Part of a small language model's weights.
Size: width 256, 4 heads of 64 (1 for keys and values), MLP 1536 GELU, 10.6M parameters.
Architecture: LayerNorm before each block, no biases in attention or MLP, tied embeddings.
Training: a variant of Muon for these matrices, 273M tokens, 8317 steps.
MLP neurons of a small language model. Each row is named by its layer, matrix (up: input weights) and neuron, and shows model dimensions 0-127. Each number is 128 + 24 x the weight over its row's rms, rounded and kept within 0 to 255.
After each neuron's rows, "fires after" lists the tokens most often just before its 100 highest values on Wikipedia text that the model never trained on.

L8.up1291 [123 147 142 154 142  80 160 154 158  65 130 114 157 158 133 113 163 150 175 136 124 129 138 136 137 142 131  99 127 116 157 137 122 130 122  98 130 118 106 142 130 148 106 103 105 111 122  96  79 138 163 113 147  66 134 130 153  97 112 128 155 105 107 168 144 125 158 100 120 164 186 129 128 130 104 107 126 132 153 134 123 117 153 131 145 131 132 131 124 128 124  91 116 127 146 141 142 124 115 104 123 120 111 129 149 164 107 141  81 164 104 128 118 136 138 129 136 155 128 111 116 121 124 178  85 164 150  80]
fires after: " R", " C", " S", " B", " M", "b"

L2.up486 [137  99 102 152 121 129 133 129 135 154 132  91 105 156 143  82 120 123 162  95 137 115 132 164 171 154 158 147 153 136 138 136 124 140 125 120 155 127 128 173 145 127 157 122 184 120 145  99 116 171 100 144 144 121  96 127 113 146  91 101 140 135 157 150 154 134 155 132 130 128 138 109 118  90  93 122 117 133 118 104 121 118 153 111 117 118 113 119 101  90 164  54 145 126 153 134 153  95 106 148  84 110 126 153 150 139 135 105 142 104  76 111 107 145 112 127 114 175  94 128  96 116  78 160 129 102 124 123]
fires after: " re", " P", " f", " c", " b", "P"

L2.up1351 [138  86 138 116  96 172  99 142 116 147 131 148 136 158 121 135 120 123 106 118 183 147 113 113 134 152  98 158 132 151  83 123 166 124 154 133 124 143  85 130 170 148 125 106 134 118 136 122 128 172 149 108 103 141  82 156 160 130  89 139 148 110 157  98 106 132 118 144 162 134 138 131 119 109 154 161 141 145 152  82  95 152 108 125 161 121 134 128 114 113 172  93 101 130 150 137  94 132 139  81 148 187 125  97 176 127 107 158 126 119 148 153  98  94 109 140 135 118 112 125 123  93 124 114 156 132 127 121]
fires after: "et", "our", "ru", "ign", "y", "it"

L7.up595 [129 140 139 142  63 139 112 145 144 138 138 108 136 142 167  98 125 113 136 171 109 143  86 122 100 124 104 149 108 139 143 148 148 172 102 116 128 147 145  90 140  94  91 116 142 140 128 140 155 114 120 125 144 133 136 149 121 102  92 153 108 170 172 153 113 105 118 126 117 104 131 109 112 148 112 155 116 129 140 153  99 123 152 152 107 107 135 109  90 165  98 121 132 132 130 111  49 142 155 134 147 124 110 106 148  79 125 139 143 128 125 148 107 100 105 124 132 105 147 139 171  84 139 149 136 158  98 123]
fires after: " as", "y", " d", " s", "ic"

L2.up934 [136 102 118 117 110 137 118 153 135 118 120 141  86  86 163 147 117 101 189 136  83 165 140 148 135 115 150 153 149 173  96 142 121 163  82  85 155 119 141 159 156 166  87 114 141  90 137 146 135 103 142 139  98 138 196 133  76 130 149  94 120 111 134 133 105  90 107 119 105 100 166 134  63 136 105 179 143 109  86 164 123 133 115 103 116 136 142 156 106 104 143 116 110 117  93 112 116 134 129 156 124 123 143  99 168 132 123 160  99 146 123 129 122 193 167 143 120  95  72 124 121 121 119 132 118 108 128 133]
fires after: " b", " B", " ar", "ig", "oc", " Ar"

L2.up14 [106 138  68  95 154 136 107 123 130 122 219 138 123  79 116 165 123 137 143  95 164 122 142 171 180 134 144 108 158 125 160 113 144  81 171 137 153 136 159 124 149 106 162  97  99 145 135  87 139 135 100 147 164 156 110 124 101 118 127 144 125  93 179 116 116 126 148 120 163 160 153 133 149 132 103 111 118 143 166 152 150 145 158 124 143 151 146 121  69  96 115 114 103 138  92 132 146 140 105 136 157 101 135 137  92 131  72 126 154 132 122 115 144 156 147 108  90 144 138 168 125 106 136 129  96  89 144  92]
fires after: " M", " S", " F", " W", " T", " p"

L7.up706 [156  82 154 125 109  98 126 136 161 122 165 128 127 121 156 145 144 111 156 131 118 119 117 107 125 129 118 151 150 126 154 141 139 182 140 158 136 142 120  63 128 111 156 112 138  92 102 129 174 135 149  84 112  98 125 143 155 164 106 125 109 130 155 126 142 154 123 122 153 101 143 126 129  93 144 159 139 166  91  94 109 134  86 150 105 107 133 121 141 177 104 133 106 161 116 175 146 105 112 117 150  99 125 121 187 156 102 102 127 122 116 134 109 121 131 154  99 130 117  74  84 151  94 129 121 162  92 130]
fires after: " p", " or", " f", "p", "or", " e"

L2.up1486 [129 153 166 171 131 138 118  93 136 145 121 101 100 127  88 132 147 115 124 113  93  97 139 144 128 160 116 137 105 117 132 104  84 152 148 146  69 114 129 124 169 108 126  93 109 142 126 158 148 119 165 158 130 128  83  65 112 118 152 116 124 143 125 154 126  71 116 138 110 146 125  84 162 104 120 122 121 142 115 101 106 139 113 126 115 128 174 112 128 113 121 108 183 165 120 134 173 148 114 151 135 127  96 104 124 130 140  96  95 116  75 131 134 109 143 132 152 158  93 151 124 142 168 155 129  93 147 103]
fires after: " v", " R", " r", "om", " d", "ol"

L2.up637 [153 139 125 130 110 136 131 107  89 118 132 121 122 171 170 141 177 143 152 129 138 155 118 112 115 109 132 110 144  89 179 134 127 107 108 134 183  67 145  73 147 126 166 156 125 109 129 106 121 120 143 113 147 117  95 119 133 113  68 107 128 120  77  99 149  93 134 106 146 110 102 141 133 151 123 165 172 114 123 122 141 139 158 125 122 149 127 120 123 159 112 132 114 125 124 101 187 149  81 105  91 131 112 130 132 115 104 131 145 124 168 137 123  94 119 131 144 145 116 112 145 121 124  89 140 105 132  85]
fires after: " N", " n", " R", "-", " E", " g"

L2.up718 [159 118 105  88 130  87 123 121 137 173  91 101  83 116 161 125 132 141 130 153 117 141 126 150 148 103 143 122 105  97 123 160 137 103 127 105 142 151 107 105 165 109 123 104 120 146 127 133 133 121 123 127 112 138 142 103 140 115 118 141  83 102 144 101 144 128 154 136 141 113 120 149 132 122 134 111 129 158 118 151 112 126 143 120 148 117 119 109 108 172 158 138 133 184  90 131 100 148 111  86 126 133 126 123 110 160 145 114  82 134 129 119 119 137 156 179 112 155 142 138  67 150 134 107 135 105 122 140]
fires after: " l", " J", " H", "ar", " G"

L2.up1102 [156 144 101 105 155  97 153 171 106 122 149 183 117 116 164 165 185 124 103 160 110 128 141 103 140 148 129 155  83 138  74 164 111 126 136 101 122  72 104 130 129 116 128 161 130 126 143 110 100 149 108 169 144 100 113  92 162 137  88 136  83 105 115 150 155 162 130 142 124  79 162 174 162 196 123 146 131 151 130 112 118 120 127 167 132 139 113  83 126 140 155 178 139  94 102 131 123 169 140 123 121 109  84 117 125 111 141 164 116 133 131 130 140 133 128 144 153 147 133  99 187  80 140 144  86 146 111  94]
fires after: " t", " b", " B", " T", "a", " O"

L6.up1138 [134 105 113 145  87 112 147 145 112 101 165 110 150 117 162 131 133 113 118 132 137 108 147 120 175 124 111 123  92 150 108 157  83 137 166 154 128 107 158 150 116  69 141 122 122 112 112 101 150 110 140 125 184 147  88 122 125 119 133 118 167 123  89 139 141 162 130 126 160  97 150 123 159 109 105 132 117 148  75  86 138 100 158 120 163 129 153 107 152 148 145 105 137 108 139 135 106 102 127 162 105 144 157 105 137 136 126 128 122 135 112 127 111 114 118 123 157 138 102 143 119 141 167 127 104 180 147 107]
fires after: "al", "iv", "p", "ol", "it"

L8.up573 [108 155 109 129  99 131 156 139 124 119 145  74 127 139  76 125  80 134 163 138 130 124 102 113 104 168 133 162 142 143  83  81 112 130 138 185  95 111 136 145 121 151 145 121 134 152 129 151 144 154 136 162 100 139 161 102 146 129 133 121 135 157 125 125  86 128 114  92 142 104 107  68  63 139 133 112 147 129 110 156 146 128 144 157 106 101 143 144 106 116 105 139 114 137 149 120 125 156 141 151  87 137 169 115 125 143 114 107 127 118 117 105 154 176 138 117 191 150 160 129 115 123  99 128 159  67 152 129]
fires after: " p", " D", "ub", " d", " con", "at"

L6.up27 [170 120 131 133 170 117 134 110 181 153 136 156 102 125 173  95 128  86  93 103 156 119 106 116 109 112 118 125 140 123 101 107 110 137 128 160  82 132 131 127 184 151 105 131 143 177 120  85 132 178 137 111 121 103  84 117 100 116 162 115 143 142 187 179  93 107 118 153 137 121 116 104 112 111 101 187 123 157 133 103 152 114 143 104 117 126 151 106 113 182 154  89 174 113 147 157 134 138 135 147 143 128 116 154 121 152  89 103 117 114 132 120 147 122  82 123 112 128  94  83  95 159 127 140 136 128 108 101]
fires after: " d", " re", " an", " com", " v"

L2.up1231 [118 151 102 117  96 148 130 150 135 141 158 154 107 125 110 108 161 109 148 117 112 109 140 124 108 158  87 104  80 116 151 117 154 135 111 117 130 115 158 120 138 153 155 135 137 128 151 123 129 160 126 133 124  89 110 111 151  95 131 149 137 108 138 138 167 154 136 125  91  92 142 121 118 173  81  92 123 143 115 100 123 121 128 154 116 173  98  86 126 124  92 124  94 126  97  97 161 169 114 141 104  97 105 104 153 112 136 126 130 141 142 105 132 162 186 143 140 144 138 103  98 145  87 154  95 141 114 165]
fires after: "ro", " B", " b", " W", "w"

L2.up1251 [139  97 127 137 147 140 139 134  99 132 122  98 149 144 142 142 157  89 135 119 117 158 126 126 138 110 126 115 126 140 132  60 146 123  60 104 169 160 192 106 131 131 140 119 121 126 121 135 140 173 114 139 122 129 173 154 126 109 133 124 130 136  87 148 135 111  84 138 134 115 114 161  78 164 157 161 129 145 162 120 155 133 128 116  79 122 182 161 120 126  80 160 127 102  71  99 138 156 101 132 112 132 152 126 118 128 109 121 131 127 132 131 113 142 129 167 142 155 115 155 140 130 140 131 167 149 130 117]
fires after: " B", " b", " S", "e", " un", "'"

L7.up765 [148 124 141 135 159 118  94 135 118 142  93 124 114 109 121 122 140 109 119 179 139 135 106 137 110 118 151 153 138 100 138 130 109 154 158 116 127 137 144 139 152 151 179  97 152 120  91 105 109 118 131 142 168 104 119 125 106 128  93 167 117 101  95 130 103 150  81 110 153 155  75 125 111  80 142 104  93 138 140 162 174 135 113 102 127 163 146 145 144 109 139  73 139 138 183 141 134 106  94 142 173 132 125 115 142 139 146  98 119  85 130 120  55  82 137 141 138 127 129 130 125 155 127 127  98 150 130 111]
fires after: "e", " re", " R", "re", " A", "r"

L2.up906 [134 119 117 111 134 114 150 136 142 145 130 108 105 133 125 185 132 152 107 137 161 137 125 135 135 139 130 116 122 155 114  95 140 131 132 115 171 113 120 163 142 117  80  94  83 134 138 136 145 148 164 116 128 140 141 172 140 169  70 154 162 116 171 135 152 143 135 133 115 116 151 153 128 142 107  83 115 114 151 122 110 133 137 124 185 146  97 125 121 100 138 128 134 114 121 124 122 167  66 129 115 134 111 136 130 145 128 134 162 131  98 104 142 146  81 156 123  99 114 110 129 120 120 175 128 120 125 117]
fires after: " Ar", " R", " C", " K", " B", " N"

L7.up1338 [168 105 117 147 117 124 102 121 117 115 157 140 145 161 145  73  93 111 174  93  87  86  90  73 113 142 122 115 118 118 129 150 110 112 130 156 121 116 133 195 126  80 145 141  81 115 144 121 141 162 155 131  87 172 152 102 123 145 125 170  96 144 144 137 173 142  98 138 155 105 132 123 140 128  95 134  90 138 121 135 165 135  79 127 104  86 121 152 112 115 122 139 140 131 127 132 108 127 131 131 138 125  89 190 132 109 132 118  91 119 150 112 197 101 128 129 151 110 115 138 145 135 135 141 106 166 114 183]
fires after: "\n", "s"

L6.up1433 [124 128 158 122 154 132 138 138  90 130 116 153 132 146 142 104 122 101 172 158  87 140 131  86  92 115 155 103 154  82 137 115 129 163 145 140 104 136 164 135 140 134 108  88 117  99  77 112 106  86 148 135 127 146 145  93 128 116 150 138 131 119 109 150 136 117  92 135  91 102 123 112 182 101 107 141 129 143 144 142 167 151 125 144 131 108 176 153 159 144 141 175 155 139 132  79 121 124 120 115  92 100  92 137 121 141 108 106 155 116 143 121 164 175 159  92  94 194 123  84 150 121 109 121 148  99 155 116]
fires after: "a", "in", "he", "ol", "i", "ul"

L6.up755 [142 127 124 177 130 131 155  75 179 134 125 105 138 123 123 116 120 163 163 107 156 148 124 109 117 117 121 105  82 156 154 103 121 146 127 121 159 148 107  90 123 151 176 104  95 166 129 116 141 132 167 107 128 113 144 169 155 171 126 127 178 103  77 133 158 170 117 114 124 118 120 126 128 140 111 126 106 123 149 137 104 103 150 139 101 158 167 130  88 144 136 159 125 130  98 132  86 150 139  78 142 165 136 110 132 114 123 160 125 122 114 153 147  93 133  96 127 116 136 153 145 123 124 144 183 146  84 121]
fires after: "mer", " o", "om", "al", " m", "ust"

L2.up366 [134 118 107 122 128 142 112 111 123 146 117  99 142  93 107 159 145 118 134 133 112 139 136 123 142 111 167  91 111 180 129 117 177 176 135 115 161 155 151 129 126 140 113 130 126 142 113 175 141 133 104 128 139 140 151 145 136 108 137 121 178 171  85 163 152 111 131 101 170 118  98  99 122 134 170  81 121 161 178 165 132 140  98 130 134 143 135 142 124 100 138 156  83 100 129 108 172 109 110 129 111 106 131 150 122 141 102 127 120 162 121 136 133 160 101 146 129 102 129 111 140  86 137 134 122 117 133 158]
fires after: "e", "ec", " B", " ", "B"

L2.up713 [ 76 150 170 111 110 138 169 202 138 125 119 148 171 104 160 101 122 170 159 144 124 109  87 132 155 116 117 117 160 121 125 116 120 136 118 157 123 136 144 134 138 153 156 126 135 118 133 108 114  88 168 121 177 158  82 158 131 129 108 121 159 118 143 165 146 125 194 166 141 149 145 130 122 126 149 121 135 167 144  90 173 101 133 159  73 122  92 112  84 116 154 147 132 141 135 129 168 101 107 185 118 127 135  98 113 162 141 136 129 113 107 138 111 136 114 129 129 165 133 105  96 113 111 131 128 111 125 116]
fires after: " re", " f", " (", " F", " con", " g"

L2.up913 [133 102  77 109 105 155 149 137 111 110 144 121 124 105 153 154 120 120 110 113 104 110  84 167 141 115 168 120 112 114 135 122 120 119 119 103 137 131 186  99 126 118 222 150 106 169 109 130 176 159 133 103 134 101 122 129 156 124 158 133 137 131 140 101 169 172 141 152 117 130 112 136 108 146 121 120  96 132 128 133 131 131  97 196 128 127  92 133 130 145 134  93  62 133 139 144 126 120 101 109 135 139 133  92 170 123 127 103 105 115  97 109 170 103 154 148 123 130 132 146 130 146 131 135 102 131 120 127]
fires after: "re", " B", "w", "es", "er"

L7.up138 [108 160 123 117 145 137 157 103 126 109 104 185 129 162 116 170  94 112 158 110  98 118 124  97 118 127  90 154 129 125 155 137 133 115 111 128  81 143 119 140 178 108 147 110 136 137 116 133 111 151 151 162 106  90 110 129 139  81 103  98 175 132 130  94 133 126  90 115  94 104 101  83 131 136 138 138  96 146  73  83 112 151 136 142 143  99 159 123 119 140  97 110 134 100 166 107 144 134 108 127 139 153 165  96 125 102 125 117 131 150 130  84 129 170 142 131 129  88 135 106 127 102 159 145 153  90 113 106]
fires after: " a", " A", " d", "-", " D", "p"

L2.up444 [127 134 142 175 149 142 122 159 151 126 159 128 118 120  96 137 131 114 106 134 138 123 158  99 119 148 124 122 149 136 174 114 132 124 132 114 117 121 107 121 115 127 173 129 113 167 122  99 157  87 104 132 122  93  81  76  86  72 100 151 132 135 136 123 100 128 108 107 141 133 138 174 126 134 159 101 131 143 167 115 135 118 144 195  95 123 123  89 183 121 127 106 145 131 153 111 111  98  78 149 132  95 166 158 120 142 159 149 124 144 102 128 174 113 107 122 146 135 132 102 152  90 136 145 132 113  89 161]
fires after: " o", " wh", "em", " O", " pro", "s"

L8.up870 [118 143 102 163 124 135 119  86 119 111 124 136 156 152 126 158 137 119 118 120 121 137 118 145 140 136 141 118 146 147  77 154 114 125 158 129 102 102  89 132 131 140 131 142 100  88 174 132 104 119 109 163 124 123 183 105 140 144 145  84 114 132 135 137 150 100  69  91 122 111 156  92 119 143 114 141 162 142  62 105 125 117 143  93 137 133 102 136 107 157 137 105 159 107 141 146  85 124 123 118 105 121 113 107 142 124 105 152 135 147 118 128 128 104 170 135 129 181 153 155 124 151 107 123 146 108 122 106]
fires after: " a", " c", " s", " p", "-", "ro"

L2.up491 [130 121 176 133 121 127 113 166 126 120 149 125 110  88 153 191 110 137 107 136 105 113 120 111 141 122 160 122 118 106 138 146 121 170 133 131 130 132 156 141 154 128 139 112 136 127 110 137 110  83 151  98 127 148  96 167  76 122  80 117 138  89  97 150 135 146 149 120 150 105 133 151  94 133 178  81 128 126 143 156 157 108 171 140 137 140 102 126 124 103 110 105  84 156 154 149 149 151 126 133  79  70 136 143 151 133 160 130 120 140 123 112 142 119 132 129 117 111 148 112 114 104 143 156 139 123 135 122]
fires after: " E", " o", " U", " O"

L8.up463 [139 111  82  90 160 111 128 121 144  89 111  88 105 152 117 115 129 153 161 123 119 172 123 163 133  77 136 123  66 118 137 165 101 109  92 128 138 133 127 124  92 149  92 144 110 107  98  79 131 102 126 137 140 118 133  87  98 165 182 146 128 112 133 161 128 149 133 156 122 121  98 146 135 127 101 136  98 152  81 145 161 112 109 109 149 118 135 133 104 142 141 136 140 138 127 147 131  89 110 108 179 147 129 163  92 115 113 127 142 150 167 126 130 103 112 176 107 118 166 140  53 139 113 140 129 100 133 132]
fires after: " V", " C", " A", " G", " P", " H"

L7.up1436 [155  98 118 140 117 123 140 130 174 100 153 153 193 116 117 136 100 105 136 101 106 149  78  67  80 170 126 156 167 122 152 108 129 136 173 165 112 121 170 141  74 119 117 147 100 122 117 117 160 126 110 167 126 103 147 168 145 136 175 106 114 153 117 117 115 121 111 160 136 153 116  88 145 119 109  91 112 128 120 126 115 145  78 144 163 134 114 150 124 124 123 125 137 155 120 115  99 123 148 138 132 137  92 212 106 128 101 106 139 142 152 138 148 163  95 134 159 116 187 148 127 118 126 138 109  79 107 132]
fires after: "\n"

L2.up942 [117 109 159 128 159 121 178 134 104  82 125  55 120 131 146 120 133 107 119 141 135  94 103 168 151 134 152  74 110 133 118 154 129 122  86 170 180 101 115 136 119 151 111 102 138 150 136 131 109 106 105 134 109 102 125 117  78 111 109 126 132  92 103 144 168 121 130 175 132 136 142 174 133 122  84 108 103 134 158 113 134 153 146 147 186 110  89 125 176 140 108 103 115  72 140 116 141 138  82 157 107 157 106 161 157  98 111  88 128 101 107 142  86 136 151 139 142 134  83  74 149 126 136 124  90 154 133 132]
fires after: " O", " R", " t", " T", " b", " B"

L2.up670 [120 143 109 125 132 176 145  72 150 124  74 115 153  95 149 133 129 118 156  87 114 127 137 159 101 126 139 109 144 101  84 142 117 155 144 106 116 137  89  86 108 126 150 116 112 162 147 103 110 103 112 198 123 147 119 143 159  67 117 118 139 122 119 149  96 118  96 130 148 121 122 137 134 135 123 148 172 112 170 180 142 136  81 129  82 136 124 153 146 139 160 141 119 141 131 117 133 142 112 151 127 112 153 143 148  90 153  90 111  96 108 107 112 138 137 137 133 159 123 160  88 127  89 146 127 140 132 145]
fires after: " 1", " un", " E", " in", "n", " L"

L7.up34 [111 107 125 139 130 132 106 103 130 113 139 106 173 120 142 119  82 135 120 166 150 145 137 134 170 166 124 133 132 129 141 151 120 123 130 154 113 129 124  97 143 137 148 152 122 117 145 118 132 105 138 129 139 130  99 195 113 135 131 139 133 154 121  99  75 102 104 110 131 101 144  70 119 122  98 138 111 129 132  96 131 134 129 154  84 138 153 119 113 206 119  98 132 115 141 140 105 125 123 135  95 157 131 108 125 124 105 187 141 127 144  90 148 102 165 147 139 133 129 117  85 161 143 153 116 133 145 107]
fires after: " p", " st", " con", " P", "p", "ud"

L6.up1230 [138 154 145 150 108 146 146  92 173 130 131 128 135 139 116 121 145 137 167 169 113 128 128 131 159 115 129 119 165 130 123 162 158 144 119 146 107 184 165 124 100  92 129 128 178  86 135 113 137  85 106 136 153 130 151  72 105  92 107  59  87 130 129 125 113 168 143 133 151 123 117 129 127 163 127 139 167 128 118 143 139 169 111 159 128 138 132 115 140 135 120  92 161  95 150 152 146 175 126 117 140 126 138 119 108 125 104 123 130 112 148 127  72 115 112  86 140  73 127 138 111 143 115 125 130 153 128 129]
fires after: "ar", " 19", "–", "ig", "1"

L2.up1125 [122 148 122 139 136 144 130 101 119 130 143 152 146 111  99 120 106 153 135 110 143 176 148  95 133 119 188 113 201 134  94  98  69 151 119 140 146 130 125 123 147 181 123 127 172  99 178 110 105 119 188  94  70 110 119 157 116 128 143 137 154 118 135 126 116 154 126 188 114 142 109 114 147 126 190 118 133 135 113 159 117 121 114 121  77 119 122 103 102  98 147 152 113 169 166 127 116  98 136 100  87 124 138  96 110 147 141 148  88 160 148 106  82 119  89 168 153 130 143 132 118 100 123 121 172  93 132 130]
fires after: " J", " C", " S", " to"

L2.up1309 [117 112 140 140 155 157 101 129 163 153 119 165 118 113 139 185 129 151 144 107 151 137 124 149 110 112 151 120 173 108 110 139  81 159 130 174 151 120 101 124 127 117 110  97 123 100 102 141 125 113 165 129  97 159 119 107 106 138  86 141 175 116 160 116 146 126 143 156 140 139 109 128  87 141 131  90 144 110 109 128 134 101 104 119 141 140 142 145 126 119  87 140 133 137 145 151 119 126 123  98  98 173 105 130 128 101 104 186 153 119 175  98 168 172 115 169 120  97 130 130  98 152  81 170 115 155 126 125]
fires after: " 1", " 2", " r", " to", " the", " 3"

L7.up1129 [ 98 156 138 169 133 152 139 141 143 110  64 143 170 122 126 108 106 160 147 127  87  98  89  84 125 136 158 142 158 164 134 102 115 119 135 154 130 138 145  86 164 134  86 132 174 122 114 148  93 123 115 148 117 170 155 145 111  88 166 109 134 143 127  90  85 112  92 157 108 144 124 111  74 142  98 137 129 116 128  91 113 163 104  97  78  68 110 133 102 124 145 122 173  92 175 156 125 126 168 109 151 135 165 139 145 104 132 118 119  97 147 123  99 157 152  97 110 147 172 120 106 174 108 118 140 133 119 115]
fires after: " ", "u", " d", " D"

L8.up609 [143 125 124 161 120 129 129 132 150  99 125  95  95 136 153 196 171 147 113 117  80 117 127  95 157 180 125 156 168  87 103  96 134 154  88 133 110 151 105  83 128 151 130 152 102 162 145 156 135  90 119 142 117  71 140 164 138 142 107 137 103 142 111  94 133 115 122 123 110 106 131 154 158 138 118 151 139 146 121  76 111 119 134 106 102 140 133 126 141 115 116 119 115  71 102 179 126 140 125 152 105 151 121  78 169 153 142 113  95  98  86 126 139 125 140 135 113 144 117 117 110 123 147 122 128 139 158 139]
fires after: " p", " e", "h", " re"

L7.up251 [191 102 113 160 136 139 133  83 173  90  89 120 198 114 103 144 121 161  94 106 151 131 142  96 151 162 103 145 140  93 118 126 118 122 114 106 131 112 143 103 114 126 123 136 144  95 101 148 118 119 135 119 128 105 137 153 123 114 129 121 127 167 121 130 124 106 158  85 125 130 120  94 100 118 100  78 172 115  73 123 112  99 143 118 140 161 143 117  86 130 116 107 103 153 160 131 102  83 143 149 151 157 149  84 121 156 139 118 139 169 111 150 103 137 167 128 146 131 139 110 113 123  97 120 124 114 108  99]
fires after: " in", " d", " s", "ct", " W"

L8.up101 [127 150 129 150 110 154 157 152  95 155 136  98 114 120 127 166 118 145 153 144  97 142 127 139 123 157 137 135 106 111 139  84 102 147 129 152 141 128 152 143 100 112 150 195 132 124 139  96  95 135 170  93 121  65 169 150 104 143 130 100 120 113  83 134 144 100 118 113 118  97 122 105 115 112 121 139 121 149 141 118 131 117 160 159  80 162 122 146 134 145 187 120 139 164 165 137  91 112 189  78  86  98 161 132 122 161  98 111  97 117 118 121 107 117  96 157 115  94 131 153 136 100 119 100 179 145 140 104]
fires after: "ec", "om", "al", " I", ")"

L8.up1380 [ 93 127 148 104  84 111 132 120 109 119 209  95 177 128 141 133 137 126 124 152 140 148 118 165 104 159 158 136 167 110 131 125 170 129 118 102 179 165 148 103 137 103 133 125 136 132 130  84 116  73 110  95 118  95 145 153 142 129 156 135 153 162 159 169 119  67 102 120 120 131 113  94 130  89 112 120 144 161 125 110 150 124 114 120  80 110 110 129  80 132 117  84 114 143 112 133 124 122 128 128  87 114  96 101 156 110 112  82 131 158 115  84 141 159 107 125 148 109 129 133 133 155 112 115 102 111 117 157]
fires after: " t", " T", " P", " M", "at", " p"

L7.up163 [143 163 163 144 112 114 161  96 178 121 101 133 159 130 148 164 148 165 163 123 132 137 118 141 141 115 148 132 136 106 110 102 104 122 117 124  98 152 101 137 136 142 138 102 156 128 115 135  98 141 144  96 106 121 124 129 121 215 145 116 166 163 120 153  96 103 117 142  96  93 133 155 156 134 119  93 133 114 141 124 164 103 145 141 125  71 143 122  64  81 128  95 113 115 132 123 113 142 152 114 132 119 120 126 104 155 135 145 161 177 108 169  84  78 157 205 147  96 188 119  87 139 114  51 166  81 159 108]
fires after: " s", " S", "on"

L2.up176 [148 185 138  91 124 153 124  86 120 124  93  71 136 105 149 123 178 113 173 117 135 149 115 162 104 148 160  76 126 119 133 113 143 109 156 155 162 127  94 111 153 136 118 124 123 108 149  82 113  72 165 131 114 150  80 155 128 140 104 143 128 141 146 126 121 117 132 138 132 114 134 109 136 145 100 110 187  98 137 131 128 106 140 116 159 154 114 143 147 154 127 100 150 158 145 121 105 136 129  87 157 174  67 179  85 141 151  77  93 122 146  77 123 103 123 152 157 168 132  86 118 118 117 124 119 128 112 130]
fires after: " r", " E", " R", " N", " un"

L2.up769 [101 143 119 134 165  85 146 147  93 116 185 187 103 116 140 142 103 109 100 105  92 137 180 111 158 133 116  84 142 147 169 108 114 122 183  90 123 105 138 137 134 141 112 111 119  93 177 136 118  95 141  93 132 128 128 125  68  89 162 152 144  96 106 135 138  88 147 123 162 112 164 168 115 167 148 126 129 116 124 111 144 144 137 179 170 176 143 128 102 115 112 134 152 130 109 144 132 166 135 116 157 112 132 119  93  98 161 136 130 116 153 113 153 129 144 157 121 121 117 124 119 143 120 118 115  93  89  80]
fires after: "Q", " f", "es", " W", " F", "om"

L6.up1041 [122 141 143 146 120  83 119 109  99 116 151 117 105 116 131 124 120  74 131 130 116 150  88  97 112  65 151 108 131 123 125 109 126 154 142 142  95 134 117 131 133 155 152 140 104 132 163 124 139 118  95 118 103 116 142 138 105 158 187 122 106 103  58 113 168 121 124 145 129 111 160 132 118 121 145 109 120 101 128 111 133 182 138 141 125 152 155 131 127 150 155 120 142 171 112  92 176 133 161 174  81  59 143 130  83 101  75  79  91 140 119 151 108 136 122 119 128 144 135 128 112 117 118  93 161  75 122  93]
fires after: "ec", "in", "c", "i", "ac"

L7.up719 [103 146 132 157 132  93 140 120  85 102 145  94 119 107 109 164 138 103 132 146 139 133 142 159  98 112 119 145 127 156 135 161 123 130 164 159 109 127 124 108 129 111 154 119 100 138 174 133 113 142 112 132 103 138 130 130 133 142 103 114 162 133 184 149 104 129  60 187 153 148 122 134 133 144 102 116 129 154 132 126 112 103 110 147 148  81 112 148 118 163 135 142 165 147 124 127  70  81 146 115 150 127 121  98 158  88 123 151  71 165 135 106 143 159 142 175 125 106 158 116 123 114 117 145 151 133 124 140]
fires after: " p", " a", " comp", " b", "pp", "et"

L2.up1305 [125  83 139 128 111 109  92 173 145 105 150 151 125 135 155 175 155  93 122 103 108  86 125 130 153 158 133 118 106 139 130 132 109 146 123 114 137 130 175 134 139 113 169  77 124 160  94 129 124 141 168 105 147 130 121 107 115 122 140 134  99 134  87 156 157 114 117 142 154 134  82 164 152 122 111 118 174 134 155 140 140 134 136 137 145 151 130 110 113 103 193  99 146  91 139 146 154  96 111 114 122 126 153 117 121 162  81 130 163 103 138 119 109 119 146 141 162 140 129 153 133 108  91 145 127 130 144 132]
fires after: " A", "ol", " S", " R", " o"